MLP neurons of a small language model. Each row is named by its layer, matrix (gate and up: input weights; down: output weights) and neuron, and shows model dimensions 32-127. Each number is 50 + 10 x the weight over its row's rms, rounded and kept within 0 to 99. A neuron's up and down rows have the sign that makes its largest values positive.
After each neuron's rows, "fires on" lists the tokens most often at its 100 highest values on Wikipedia text that the model never trained on.

L4.gate243:57 59 59 58 52 44 64 44 57 47 54 49 67 64 57 46 54 37 56 55 50 66 48 52 24 49 51 51 35 71 66 43 67 39 61 61 57 37 66 62 41 56 59 58 58 44 47 67 53 57 54 49 40 55 55 32 44 61 49 49 66 50 56 46 51 66 48 65 45 32 64 55 50 42 39 53 52 60 51 52 49 55 65 47 42 66 44 45 43 39 39 48 39 59 43 43
L4.up243:57 35 72 56 53 42 56 50 52 52 47 62 50 46 56 39 67 58 39 36 42 34 43 42 59 43 53 44 47 70 45 53 46 38 55 47 54 48 63 51 44 42 72 51 45 44 44 44 65 56 48 49 47 48 43 58 42 36 64 59 61 51 50 54 53 48 72 68 47 45 44 59 54 46 50 50 32 61 35 46 36 30 43 46 40 64 27 58 48 55 52 51 72 64 80 57
L4.down243:64 61 44 61 57 47 45 41 48 52 43 59 67 53 47 65 60 43 43 42 42 45 62 68 54 77 35 50 40 46 27 38 56 33 62 40 36 55 46 42 52 40 53 46 40 40 39 60 36 36 62 40 47 61 45 46 62 48 57 54 61 69 48 48 54 46 47 40 45 58 39 38 52 40 65 61 46 61 70 66 68 57 44 41 69 48 37 43 48 39 45 47 53 42 42 51
fires on: ":", "′", " office"

L4.gate209:39 46 67 51 47 42 50 56 60 41 61 62 46 46 56 51 54 68 49 50 47 42 42 46 58 23 49 27 40 40 65 63 50 49 32 59 38 41 42 56 56 62 48 48 43 45 62 56 31 64 53 45 68 51 70 39 57 64 41 52 38 53 42 53 39 55 46 38 54 64 28 61 52 63 43 42 41 40 52 40 26 46 58 37 49 56 49 46 34 64 46 60 56 52 56 66
L4.up209:47 54 30 61 35 56 42 38 50 59 23 53 39 45 49 42 44 52 60 75 53 55 38 48 45 43 57 40 61 54 52 45 56 62 64 62 59 56 38 56 44 47 34 48 45 54 61 48 39 45 42 70 43 56 60 38 55 29 53 50 45 53 68 31 52 55 61 65 52 52 58 52 47 61 56 55 34 60 62 58 39 61 61 49 36 24 62 34 60 54 62 51 35 49 52 56
L4.down209:35 44 55 29 65 73 37 32 37 74 61 46 53 35 55 59 38 52 52 42 41 39 54 53 44 62 53 47 43 53 43 46 49 41 50 53 49 57 56 48 64 45 41 56 41 40 49 75 43 42 41 47 36 29 56 48 62 46 45 40 48 50 44 47 39 35 46 39 53 34 42 46 62 45 48 64 67 55 50 53 38 47 46 51 48 46 51 35 57 53 51 38 41 31 44 50
fires on: "s", " Time", "sp"

L4.gate438:52 46 40 67 53 63 50 32 52 44 49 39 63 27 67 49 53 53 53 49 57 43 30 54 39 44 55 56 44 51 61 60 43 43 46 63 37 49 41 47 40 79 43 67 58 50 42 35 37 34 60 45 68 48 56 67 37 54 54 49 32 44 50 57 52 40 54 59 62 66 51 46 50 57 33 66 33 38 53 58 30 64 46 48 54 56 47 66 55 56 41 50 27 49 39 54
L4.up438:48 41 48 42 57 37 53 35 51 48 40 40 29 51 51 34 45 68 39 44 62 50 57 70 42 54 39 53 48 37 51 60 29 50 60 58 58 29 60 61 48 50 59 52 53 57 49 48 43 55 10 43 47 65 67 75 47 54 69 65 49 72 59 50 61 43 54 58 46 39 36 70 56 42 49 54 59 50 43 37 40 58 47 57 35 43 50 45 42 45 59 57 45 53 41 61
L4.down438:74 50 37 42 40 34 53 55 56 60 50 46 76 41 55 61 53 50 53 49 60 46 55 40 49 42 31 44 44 48 49 40 44 67 62 51 42 40 30 61 60 51 33 54 63 34 50 48 49 46 49 47 49 49 58 63 49 56 42 48 37 40 45 59 50 68 50 61 58 68 08 44 37 43 53 51 65 55 61 47 39 47 49 56 58 79 45 52 41 42 42 47 44 49 49 45
fires on: " de", "o", "-", " del"

L8.gate62:63 50 51 55 50 52 50 48 51 41 50 55 57 39 39 69 65 58 56 43 45 58 38 59 56 60 39 32 50 61 56 60 34 37 51 40 70 56 48 50 53 46 40 41 27 32 46 66 66 53 58 60 38 40 52 41 59 60 39 61 63 42 46 54 50 55 48 38 43 43 54 41 49 35 44 49 53 64 50 53 68 60 37 56 43 37 55 61 59 36 46 42 34 37 56 68
L8.up62:46 59 52 62 55 49 56 47 54 51 48 33 62 43 45 45 64 42 59 44 58 36 58 50 32 53 39 41 45 56 47 55 53 34 54 54 49 31 66 41 51 45 58 71 58 49 56 51 48 58 61 63 55 59 46 36 52 44 68 80 57 43 48 50 62 45 76 46 49 47 63 50 45 60 57 49 47 58 53 53 60 20 27 57 42 45 62 48 56 65 43 46 51 74 46 60
L8.down62:60 51 51 73 56 29 52 25 51 48 54 50 62 56 51 36 63 50 34 47 49 65 60 69 48 68 34 46 37 49 43 53 49 40 43 62 68 58 47 32 47 47 55 53 39 43 39 71 57 60 67 62 44 46 63 48 44 46 59 52 52 62 70 47 49 38 40 67 46 67 57 47 53 40 61 58 54 41 56 34 48 42 42 57 40 49 54 48 55 53 58 47 49 49 59 53
fires on: "2", ":"

L9.gate252:40 62 58 31 49 41 40 46 68 58 51 66 42 43 62 48 36 56 47 49 55 49 49 33 48 43 46 58 28 57 45 59 63 67 53 59 50 57 50 40 47 54 43 43 78 65 49 69 31 72 51 44 50 41 54 47 40 43 47 47 65 38 33 44 49 62 55 32 46 47 49 41 51 53 35 38 46 48 54 44 47 57 62 74 47 46 38 47 53 45 64 57 59 69 52 43
L9.up252:38 49 63 41 54 45 40 59 39 54 40 52 49 43 43 64 54 67 47 51 53 58 42 71 46 70 63 36 53 37 48 48 52 34 32 40 42 36 48 53 62 59 49 48 53 59 54 43 52 32 64 36 53 63 35 55 53 48 37 58 54 38 53 56 47 64 40 34 41 36 48 49 52 59 52 46 53 52 48 67 46 36 51 32 51 46 43 54 51 54 54 51 34 39 70 47
L9.down252:57 43 59 60 53 46 76 57 59 40 30 50 41 55 56 30 60 56 53 54 62 58 44 54 46 48 50 55 50 43 37 48 53 42 32 40 37 62 55 52 65 46 58 41 40 47 59 50 73 34 58 37 50 43 31 37 55 69 60 57 52 43 59 38 68 47 56 49 39 42 33 56 53 51 55 51 48 41 68 61 66 69 58 55 37 51 37 51 42 55 48 60 50 55 46 53
fires on: " in", " sub", " pro", "in", " In", "-"

L8.gate107:41 77 68 43 27 60 63 40 68 44 67 54 47 57 45 60 54 53 48 49 53 40 45 63 47 36 38 49 47 38 55 36 34 40 46 46 38 55 66 55 35 74 48 60 39 51 33 59 31 47 54 50 58 48 58 66 32 57 59 58 54 39 48 45 37 58 55 48 50 47 39 42 42 54 46 33 43 68 72 66 45 46 62 60 45 64 44 61 69 74 42 46 54 47 57 60
L8.up107:51 62 46 55 40 61 59 43 67 35 42 64 47 65 46 55 43 49 52 36 54 49 35 60 53 58 38 47 49 46 48 48 64 48 58 54 28 49 49 66 50 81 43 47 55 46 49 48 51 41 57 49 44 56 38 51 18 64 65 54 43 65 62 48 40 56 58 48 58 59 42 62 60 33 63 62 45 60 57 63 43 52 44 52 58 60 67 49 39 51 59 35 63 46 48 60
L8.down107:47 65 41 42 55 47 29 53 18 45 44 48 50 65 54 51 46 27 43 39 48 45 47 50 51 29 48 36 53 63 53 52 36 41 34 64 41 53 62 47 62 53 62 50 60 48 68 58 40 68 58 45 36 31 31 42 45 50 46 53 48 34 58 53 37 58 51 54 49 45 32 59 46 40 48 54 52 44 52 41 57 53 46 43 56 38 53 61 53 52 48 41 54 50 65 38
fires on: " of", "-", " |", ":", " in"

L3.gate432:35 34 60 40 40 56 51 36 47 38 50 44 56 41 48 55 51 54 67 50 49 51 43 49 63 41 37 32 41 50 57 44 48 31 49 52 53 68 40 64 58 49 61 65 42 41 62 46 53 61 49 48 50 28 67 55 40 50 37 44 58 38 60 64 39 43 53 47 64 60 62 56 42 63 50 66 39 45 54 57 59 61 45 54 42 60 52 47 49 58 42 51 60 61 63 61
L3.up432:42 53 47 50 64 40 41 46 50 50 28 35 45 41 44 50 43 43 63 45 57 47 49 43 57 26 48 62 51 35 57 40 61 52 26 65 36 40 58 53 69 59 43 63 67 36 65 53 58 55 36 51 40 60 40 50 43 52 43 43 27 45 39 42 46 50 53 42 43 44 63 30 49 40 56 62 43 41 42 59 53 57 66 52 34 37 59 57 45 63 42 51 64 62 46 41
L3.down432:75 35 56 37 56 61 42 38 40 55 61 60 49 49 63 53 44 51 57 65 49 50 44 51 49 52 46 62 41 62 59 50 35 49 70 51 50 59 61 53 57 61 38 59 49 49 51 40 48 58 63 30 53 50 58 68 45 47 48 64 64 48 39 55 40 47 61 34 41 47 42 70 35 39 41 58 45 45 56 52 61 52 51 52 33 52 55 51 52 42 53 59 48 58 51 47
fires on: "d", "id", "lo", " decided"

L3.gate424:30 43 63 61 56 51 51 27 55 66 59 49 57 51 58 38 55 58 48 61 53 53 53 51 47 33 57 55 49 58 56 41 57 65 45 58 48 61 67 44 41 55 81 26 51 55 54 64 52 44 55 38 58 39 52 49 57 37 56 41 50 53 50 59 56 39 52 61 46 43 33 46 59 71 58 48 53 58 62 34 45 44 34 48 45 47 64 66 50 35 48 38 50 45 57 44
L3.up424:48 48 54 42 30 54 65 54 71 46 46 31 37 42 66 52 57 61 45 50 44 59 46 64 49 39 56 68 60 57 55 60 37 51 43 51 59 54 36 60 41 38 58 49 40 53 49 46 62 49 51 48 34 52 51 44 45 78 59 45 54 58 63 54 46 63 36 58 36 34 52 28 54 63 52 28 57 64 43 68 63 43 56 51 56 45 69 56 48 56 51 53 63 53 32 25
L3.down424:47 38 56 53 34 41 58 43 55 56 22 50 40 63 61 57 52 44 55 44 48 55 59 51 52 43 52 44 44 50 62 44 61 63 31 51 40 52 36 52 45 52 42 33 62 61 56 50 63 43 52 44 34 42 44 22 53 42 66 50 61 49 47 44 57 45 62 50 48 31 40 33 36 47 41 49 48 47 71 62 45 40 47 37 53 46 45 47 40 49 66 54 43 60 27 54
fires on: " con", "s", "f", "—", "ly", "ors"

L3.gate137:51 44 49 58 44 50 68 54 57 59 55 43 71 54 51 49 56 48 51 49 37 51 37 61 35 60 39 67 40 65 40 55 54 34 69 66 50 46 41 43 38 68 54 61 73 45 54 56 52 47 57 48 55 57 57 57 62 63 49 56 49 50 56 50 60 69 59 65 56 33 46 50 50 39 52 57 50 41 30 58 38 58 46 25 36 66 46 44 43 51 49 54 58 60 35 46
L3.up137:63 46 44 57 54 56 55 54 57 37 47 53 50 47 48 33 38 55 36 62 42 52 62 66 69 39 54 52 56 45 52 31 40 53 60 61 52 55 47 21 41 46 65 59 54 45 48 44 64 45 66 49 62 38 42 48 47 42 53 45 36 52 53 51 53 39 55 48 38 53 56 63 29 49 41 46 53 44 38 46 41 43 39 26 37 57 64 41 52 50 50 45 64 39 54 47
L3.down137:54 38 50 65 53 54 44 61 54 44 57 57 53 58 48 36 51 45 47 56 67 59 64 49 51 50 52 66 63 42 60 50 51 51 46 39 55 27 50 51 84 48 37 57 38 49 45 60 48 20 57 51 67 63 42 51 54 56 57 38 50 67 42 46 48 46 63 35 42 43 55 49 46 50 53 69 48 57 56 48 50 42 54 52 40 49 38 70 58 48 27 53 44 28 35 33
fires on: " as", " Species", ":", "ed"

L5.gate265:38 51 65 42 29 59 36 50 37 49 46 52 49 49 65 35 42 47 55 41 43 55 57 42 48 56 44 27 56 52 57 46 25 57 50 42 49 64 35 53 65 45 46 57 45 54 59 53 32 55 50 48 55 52 48 44 54 55 46 50 48 44 60 65 47 31 70 65 56 39 52 62 48 53 35 39 48 58 57 37 55 44 55 61 56 39 42 53 46 42 46 41 46 35 41 43
L5.up265:33 58 46 31 49 50 54 55 49 40 55 46 52 55 55 46 24 45 40 56 47 51 58 49 57 61 39 49 52 46 45 47 59 40 58 34 32 65 48 52 42 36 47 57 53 61 41 33 49 43 50 55 47 31 61 50 49 58 42 43 52 36 45 52 41 57 59 46 55 40 43 56 60 56 60 53 58 38 45 38 63 72 42 62 39 32 64 62 61 48 71 47 48 41 45 41
L5.down265:47 54 52 49 35 47 52 55 59 46 50 41 49 70 52 55 49 40 46 57 65 60 40 69 31 49 50 70 47 51 60 68 54 60 50 35 64 53 33 54 78 56 50 68 33 57 58 57 54 41 62 58 47 51 47 50 37 47 52 44 41 45 61 45 55 49 61 67 44 44 54 47 60 33 42 44 48 50 38 64 47 44 62 44 51 69 47 59 36 53 25 57 33 46 53 48
fires on: "ul", "in", "il", "ca", "qu", "IP"

L3.gate16:68 55 61 59 65 65 50 32 49 74 49 57 63 60 54 60 57 56 51 39 46 56 32 55 42 44 43 43 54 61 41 59 36 61 59 36 57 51 37 48 46 60 51 61 50 46 59 40 57 45 51 41 70 57 46 58 59 67 60 46 55 46 43 44 69 38 50 50 49 53 46 46 35 32 38 51 62 46 44 44 30 74 57 46 46 69 30 60 56 47 30 63 46 59 45 38
L3.up16:40 58 61 42 42 52 67 61 58 47 47 38 47 44 50 56 60 58 42 74 49 57 51 47 54 66 47 52 41 50 37 41 36 41 44 61 30 40 55 73 42 63 49 37 66 75 37 44 52 47 50 54 45 41 53 72 45 68 54 53 69 50 29 54 33 36 52 52 63 45 63 52 54 50 46 54 48 60 53 53 35 52 57 58 44 45 58 59 61 64 60 55 63 53 51 47
L3.down16:53 43 50 41 48 31 54 46 42 52 52 54 40 62 45 38 59 63 40 45 64 46 48 49 60 63 37 45 45 26 70 54 65 50 51 62 52 41 33 48 38 47 53 47 57 37 81 42 51 64 48 43 49 51 60 59 45 51 27 49 44 42 64 61 38 76 32 45 51 77 61 42 43 45 47 23 50 43 55 51 44 51 62 50 46 39 50 50 44 39 62 47 55 39 69 53
fires on: "-", "s"

L8.gate136:28 64 36 43 54 52 63 49 44 37 63 42 41 39 48 48 40 52 35 62 35 48 51 50 32 56 41 41 72 65 57 41 50 47 72 49 61 46 41 47 43 42 64 49 41 26 40 52 49 57 48 43 33 38 45 59 72 54 49 53 52 47 46 50 41 49 47 45 39 41 40 38 71 65 50 37 42 60 58 59 39 51 56 49 47 61 66 54 70 42 56 37 59 46 48 81
L8.up136:50 54 41 54 45 35 65 35 55 43 42 48 44 59 44 55 50 32 56 57 34 55 69 30 39 66 29 60 50 34 61 56 35 32 50 52 72 45 61 58 46 46 42 61 40 43 51 44 55 43 50 68 55 55 52 61 53 54 56 35 51 44 67 50 40 54 63 57 45 51 43 50 51 61 62 49 62 53 46 48 68 43 40 57 61 49 42 68 67 38 65 41 50 72 36 59
L8.down136:52 43 50 57 38 35 50 49 14 72 47 38 40 52 64 54 53 41 57 47 62 42 44 39 46 35 40 49 46 50 41 48 35 54 60 46 22 59 52 43 50 57 32 65 64 54 69 34 62 47 51 58 45 50 56 42 34 29 44 52 64 62 43 50 52 60 61 49 41 39 64 44 49 63 53 53 74 57 41 58 51 70 69 38 39 49 42 42 53 46 49 50 56 47 48 45
fires on: "0", " (", "5", "3", "4"

L9.gate439:44 38 54 53 33 51 60 52 50 62 43 30 55 28 78 45 67 54 47 58 37 56 44 49 51 44 53 51 55 53 44 52 55 50 60 51 31 73 53 40 61 46 45 57 58 53 56 36 65 67 43 76 53 45 46 54 59 39 49 54 67 43 42 51 33 36 56 42 44 43 52 48 54 54 55 34 49 46 65 54 40 63 51 36 62 47 58 63 43 60 38 53 59 60 46 64
L9.up439:48 48 54 38 35 67 50 46 44 49 38 50 50 57 67 52 69 26 54 38 48 37 62 41 56 60 60 50 35 57 50 51 60 54 65 67 37 45 35 47 55 31 47 37 45 33 50 61 43 35 61 59 47 64 37 52 48 47 52 62 52 37 44 40 54 41 59 45 50 42 42 52 45 56 46 53 38 40 43 47 66 64 55 50 56 37 52 42 40 75 55 37 57 53 44 68
L9.down439:50 50 61 44 48 63 61 29 37 51 59 46 52 43 39 60 47 41 53 40 45 65 42 55 56 46 41 34 50 50 47 54 50 48 60 43 60 33 31 47 61 70 54 67 35 63 39 54 69 52 76 36 47 50 47 45 41 65 48 47 63 54 57 58 55 53 53 44 46 48 34 51 52 60 40 36 44 59 34 45 41 53 53 50 46 53 37 52 44 37 59 45 43 52 54 48
fires on: " in", ",", "in", " of", "ad", "s"

L9.gate332:53 54 63 49 40 75 67 54 77 54 55 52 69 44 42 57 32 58 55 51 51 50 48 57 50 57 60 62 38 57 37 66 59 26 60 67 38 40 58 62 35 59 57 53 55 41 33 51 56 49 58 48 43 55 43 57 45 49 53 42 60 12 49 52 55 46 56 61 47 67 50 41 70 52 45 47 32 43 49 69 52 43 69 42 54 60 51 58 48 49 39 60 37 44 35 44
L9.up332:48 63 52 60 53 43 45 54 55 46 48 60 44 52 44 54 40 41 65 61 47 46 33 34 49 53 55 61 36 54 35 68 59 40 64 71 51 29 46 52 46 47 44 48 51 48 61 61 57 40 57 54 44 45 56 44 34 66 46 52 47 46 60 49 62 31 62 59 56 78 47 35 53 57 34 60 41 53 39 57 58 46 42 36 52 67 54 49 51 47 49 54 43 29 41 43
L9.down332:59 42 55 48 42 75 36 44 39 33 65 47 50 53 51 53 44 63 40 55 55 42 60 48 44 53 53 50 43 60 47 52 40 68 42 51 47 52 43 42 43 39 53 48 46 43 55 45 50 46 42 41 55 68 43 51 63 54 48 46 40 56 37 39 45 27 31 57 42 58 45 49 58 47 46 56 59 51 55 47 49 49 43 53 56 58 35 49 63 58 50 44 39 44 56 54
fires on: " |", ";", ":", ");", "-", "."

L3.gate167:62 44 39 41 40 53 57 24 58 56 57 24 43 56 70 46 60 54 42 59 46 35 56 53 50 42 58 64 51 66 46 66 56 38 37 53 59 42 64 40 54 59 58 51 53 46 56 59 67 42 57 45 48 48 60 62 38 43 43 40 50 46 60 37 52 47 47 62 40 35 40 51 48 54 52 53 44 53 53 35 42 48 62 25 44 45 73 36 43 45 54 40 53 32 40 64
L3.up167:49 55 56 58 39 54 59 54 48 48 46 67 55 70 74 42 54 57 53 39 42 46 37 50 39 43 35 60 69 39 46 39 44 51 44 54 56 45 56 57 58 49 45 46 52 49 53 48 42 55 62 48 51 74 46 51 48 33 51 45 41 38 38 48 40 62 52 36 37 50 37 45 36 56 50 32 46 65 53 32 48 48 61 58 52 45 41 44 43 35 47 46 60 51 49 69
L3.down167:43 32 61 57 44 71 60 46 44 41 54 41 68 34 31 39 29 65 50 42 58 38 42 53 32 50 65 49 60 49 32 36 53 55 47 46 45 39 40 65 67 47 51 57 57 44 41 54 48 35 46 46 41 56 47 42 48 48 45 61 47 62 41 49 60 54 37 41 52 39 46 47 45 49 44 48 58 25 63 53 48 67 41 49 52 49 30 56 50 44 48 52 46 49 51 56
fires on: "s"

L3.gate187:51 53 44 51 39 62 42 55 42 62 56 20 48 48 44 50 47 50 44 49 47 30 52 44 66 31 24 53 54 45 47 52 45 44 38 42 47 68 41 50 54 55 48 53 61 39 73 38 46 61 53 55 51 49 54 42 64 57 53 59 47 34 48 53 50 52 53 69 41 34 47 39 45 71 59 30 52 53 49 45 63 50 57 59 45 42 46 57 50 51 43 45 51 60 38 50
L3.up187:41 46 47 32 64 43 51 54 56 60 53 47 41 42 53 49 31 47 35 44 46 19 49 61 50 68 38 64 46 48 29 56 32 47 46 46 52 62 63 52 49 52 72 48 48 44 45 63 54 53 61 45 47 48 55 42 59 53 57 57 48 52 44 53 62 32 73 46 40 33 62 55 51 45 58 38 54 42 57 47 51 60 67 48 28 45 52 54 48 59 46 39 50 40 63 62
L3.down187:58 50 51 52 49 51 49 56 48 66 39 43 80 67 48 49 45 37 49 58 54 57 56 48 57 64 40 53 51 41 60 55 43 50 49 40 46 58 40 51 66 36 51 64 47 43 42 48 56 45 58 60 34 45 57 59 41 50 43 48 59 53 57 61 47 45 65 54 54 61 48 48 50 66 50 49 55 60 56 54 39 26 57 71 60 48 70 59 54 47 48 55 39 45 85 28
fires on: "il", "al", "ul", "im", "erial", " UTC"

L5.gate470:51 31 44 69 36 45 71 53 59 65 52 31 44 37 39 37 48 50 54 48 70 40 49 41 50 48 73 64 52 52 46 45 59 60 48 52 41 54 57 60 57 55 47 56 44 57 56 48 49 20 51 48 57 46 32 44 38 57 71 49 51 60 45 49 42 42 63 48 57 55 59 50 60 48 44 44 55 42 59 62 48 74 49 50 47 30 26 51 49 52 36 39 51 54 42 49
L5.up470:45 42 53 40 46 63 46 44 41 48 61 44 38 56 56 56 51 52 45 55 63 50 46 43 50 40 49 70 44 37 53 48 43 54 44 50 38 61 65 51 42 50 53 49 54 46 72 61 56 31 33 46 47 55 62 46 42 45 49 68 41 58 53 59 57 38 40 58 46 36 43 44 35 61 61 46 56 52 43 37 29 61 54 49 57 38 45 57 58 50 46 49 27 48 58 50
L5.down470:44 45 42 39 43 84 43 40 32 40 60 60 41 37 47 58 46 51 55 40 41 43 52 52 43 41 66 59 55 58 52 51 46 51 54 41 59 34 47 52 25 54 47 42 54 43 65 42 46 45 48 61 36 31 46 52 39 39 54 52 32 34 61 51 49 40 35 46 33 55 52 54 51 47 50 50 65 57 56 40 56 56 53 43 62 53 38 47 43 51 41 56 47 57 44 29
fires on: "s", "S", "0", "OR"

L9.gate221:50 43 71 46 49 56 68 50 65 48 52 52 75 41 41 50 37 48 45 46 54 38 36 65 52 60 50 54 52 42 44 53 49 29 59 64 53 49 43 68 54 50 47 52 34 39 39 62 40 60 55 48 65 42 66 46 55 72 52 41 66 40 48 52 44 51 53 57 42 41 45 43 57 68 42 44 42 53 67 59 48 58 68 58 53 62 71 53 49 50 42 58 50 52 44 67
L9.up221:54 54 51 67 45 53 54 59 53 43 43 60 55 55 46 51 62 50 54 49 54 50 48 67 49 45 58 44 43 48 34 65 54 42 53 53 44 47 47 48 62 44 45 51 49 44 50 62 54 59 51 48 60 54 61 50 61 55 74 41 75 59 34 42 63 39 58 57 42 46 47 46 70 61 36 58 44 62 47 57 52 49 36 45 53 67 80 37 42 53 56 49 59 45 26 74
L9.down221:41 59 45 52 33 48 60 45 08 40 56 70 51 61 62 50 68 64 49 52 43 50 59 52 43 37 48 50 49 57 48 50 44 55 69 25 43 38 50 11 60 43 68 70 47 45 55 48 62 59 43 51 49 49 33 42 60 37 47 47 52 31 45 50 58 52 57 55 59 52 54 47 59 68 57 39 55 31 41 35 46 50 40 48 41 47 50 50 47 48 58 43 53 52 59 52
fires on: ",", ":", ";", "),", "\",", " |"

L8.gate318:58 55 57 37 48 59 57 35 59 49 46 50 45 51 57 71 47 70 64 55 54 59 41 45 38 44 30 49 37 51 53 52 59 55 60 35 34 41 46 40 40 70 59 60 51 38 45 58 45 44 53 42 56 49 57 53 46 57 56 54 50 53 53 50 67 66 61 47 53 55 47 55 52 54 41 51 39 71 56 64 46 55 51 25 63 67 49 52 53 59 46 62 47 67 45 65
L8.up318:60 38 57 59 70 58 74 39 50 46 52 36 39 41 54 48 75 47 53 29 40 46 59 48 39 67 40 49 58 52 54 45 42 41 47 58 43 54 67 46 35 62 37 30 32 55 30 50 61 47 69 47 50 51 60 67 55 51 64 51 58 45 44 50 66 64 67 66 44 56 47 40 50 37 43 61 55 64 46 52 44 55 65 55 50 43 56 52 45 46 63 44 49 29 30 54
L8.down318:55 44 46 43 60 45 46 56 31 52 58 48 43 59 60 64 39 56 61 57 60 60 49 50 60 53 53 68 48 52 41 49 61 53 50 47 31 47 41 40 59 60 39 42 50 52 66 53 47 53 44 46 44 31 51 46 55 67 46 54 44 33 73 45 61 47 40 40 60 40 44 45 47 44 40 32 55 44 58 54 49 49 43 41 51 56 36 63 62 40 55 60 52 44 51 67
fires on: "\n", "-", " un", "–"

L8.gate339:68 48 59 49 53 56 50 40 62 65 56 14 52 54 48 38 52 59 49 47 50 30 34 48 55 59 39 50 55 41 62 34 59 48 52 58 49 58 43 45 35 58 44 48 42 65 40 55 32 43 47 51 50 49 51 57 48 61 55 46 51 47 58 42 48 55 58 46 67 41 41 45 69 47 38 51 49 49 55 64 46 57 44 56 47 47 52 65 52 52 34 43 55 53 57 50
L8.up339:56 45 56 45 49 60 43 57 49 46 52 51 44 47 59 53 49 66 60 63 51 36 44 43 68 61 46 37 58 56 46 33 56 49 48 78 44 68 65 28 58 38 57 50 65 61 47 33 47 60 60 41 52 48 49 64 42 57 45 42 43 51 70 56 61 56 50 45 56 49 52 49 29 55 60 35 42 42 36 53 64 57 37 41 54 51 47 47 55 73 48 50 42 55 54 55
L8.down339:57 55 40 44 59 49 59 37 36 29 44 47 40 56 40 71 50 69 40 51 41 50 55 50 41 25 42 43 50 55 48 54 46 45 55 58 59 51 55 31 45 40 31 67 35 47 47 64 53 32 52 48 46 46 41 59 34 32 48 51 47 53 70 54 53 46 37 55 41 70 39 50 48 46 55 54 37 49 52 30 56 43 43 57 40 44 62 44 36 42 49 49 37 45 58 46
fires on: "1", "s", "0"

L5.gate38:46 40 48 55 55 68 68 34 53 42 56 36 48 34 55 40 47 52 56 33 56 54 47 51 50 22 41 51 66 49 32 42 54 34 44 58 49 51 55 57 44 54 41 44 43 47 42 58 40 46 46 52 66 41 53 48 59 41 47 63 55 66 47 30 55 55 54 42 45 28 44 36 73 62 57 38 37 51 40 48 47 44 62 35 48 44 47 43 47 53 47 59 56 31 58 52
L5.up38:45 46 37 37 44 63 46 41 43 21 47 36 46 33 41 54 65 58 57 49 47 60 43 50 51 32 55 39 58 54 44 40 61 52 51 51 47 54 46 49 62 42 48 47 51 71 63 50 57 46 50 42 36 56 40 36 38 42 43 48 58 58 47 36 58 48 41 39 36 44 54 46 58 40 66 48 62 45 44 40 51 72 38 61 42 21 37 43 50 45 57 47 67 42 56 45
L5.down38:37 57 57 51 47 68 42 46 46 43 67 57 46 50 31 78 44 62 49 45 49 51 56 51 37 47 60 42 41 54 43 57 44 54 45 43 48 67 37 53 81 56 52 35 61 45 56 47 58 50 59 53 24 50 45 44 45 60 56 34 39 54 35 45 64 39 33 33 47 66 46 35 29 44 49 67 63 39 46 42 44 64 36 47 57 45 48 48 51 53 47 46 52 52 45 29
fires on: "s", "0"

L3.gate55:57 54 53 42 44 72 40 43 38 60 49 36 56 37 60 50 64 43 56 46 46 64 51 47 39 34 72 53 50 49 44 41 42 59 27 57 38 56 44 25 53 52 58 47 41 54 44 57 55 41 55 58 57 37 44 52 54 58 49 49 34 49 44 53 43 51 40 33 45 42 37 42 58 66 51 44 45 56 40 65 43 45 45 37 53 57 51 58 54 53 45 49 39 41 45 76
L3.up55:50 54 53 62 30 55 55 48 56 37 39 60 45 48 62 46 73 40 57 57 34 62 58 40 46 40 48 53 63 61 52 50 36 52 70 49 52 44 45 42 56 55 33 52 34 23 64 49 56 45 56 34 45 52 47 20 35 63 57 59 36 47 48 41 62 59 47 47 59 49 37 58 53 62 50 41 25 65 36 53 47 72 58 37 60 53 57 61 54 49 40 68 57 57 42 47
L3.down55:52 46 46 41 59 59 47 41 28 44 70 30 27 35 35 46 40 58 54 37 60 39 47 62 39 52 47 44 58 47 50 40 48 56 57 47 44 62 47 47 65 47 47 31 56 63 52 55 45 41 57 55 40 46 37 48 39 48 50 51 54 60 49 42 58 48 41 43 32 27 47 37 57 43 59 49 61 45 68 35 46 37 56 40 45 46 47 38 48 44 69 42 43 47 35 43
fires on: "s", "vers", "ers"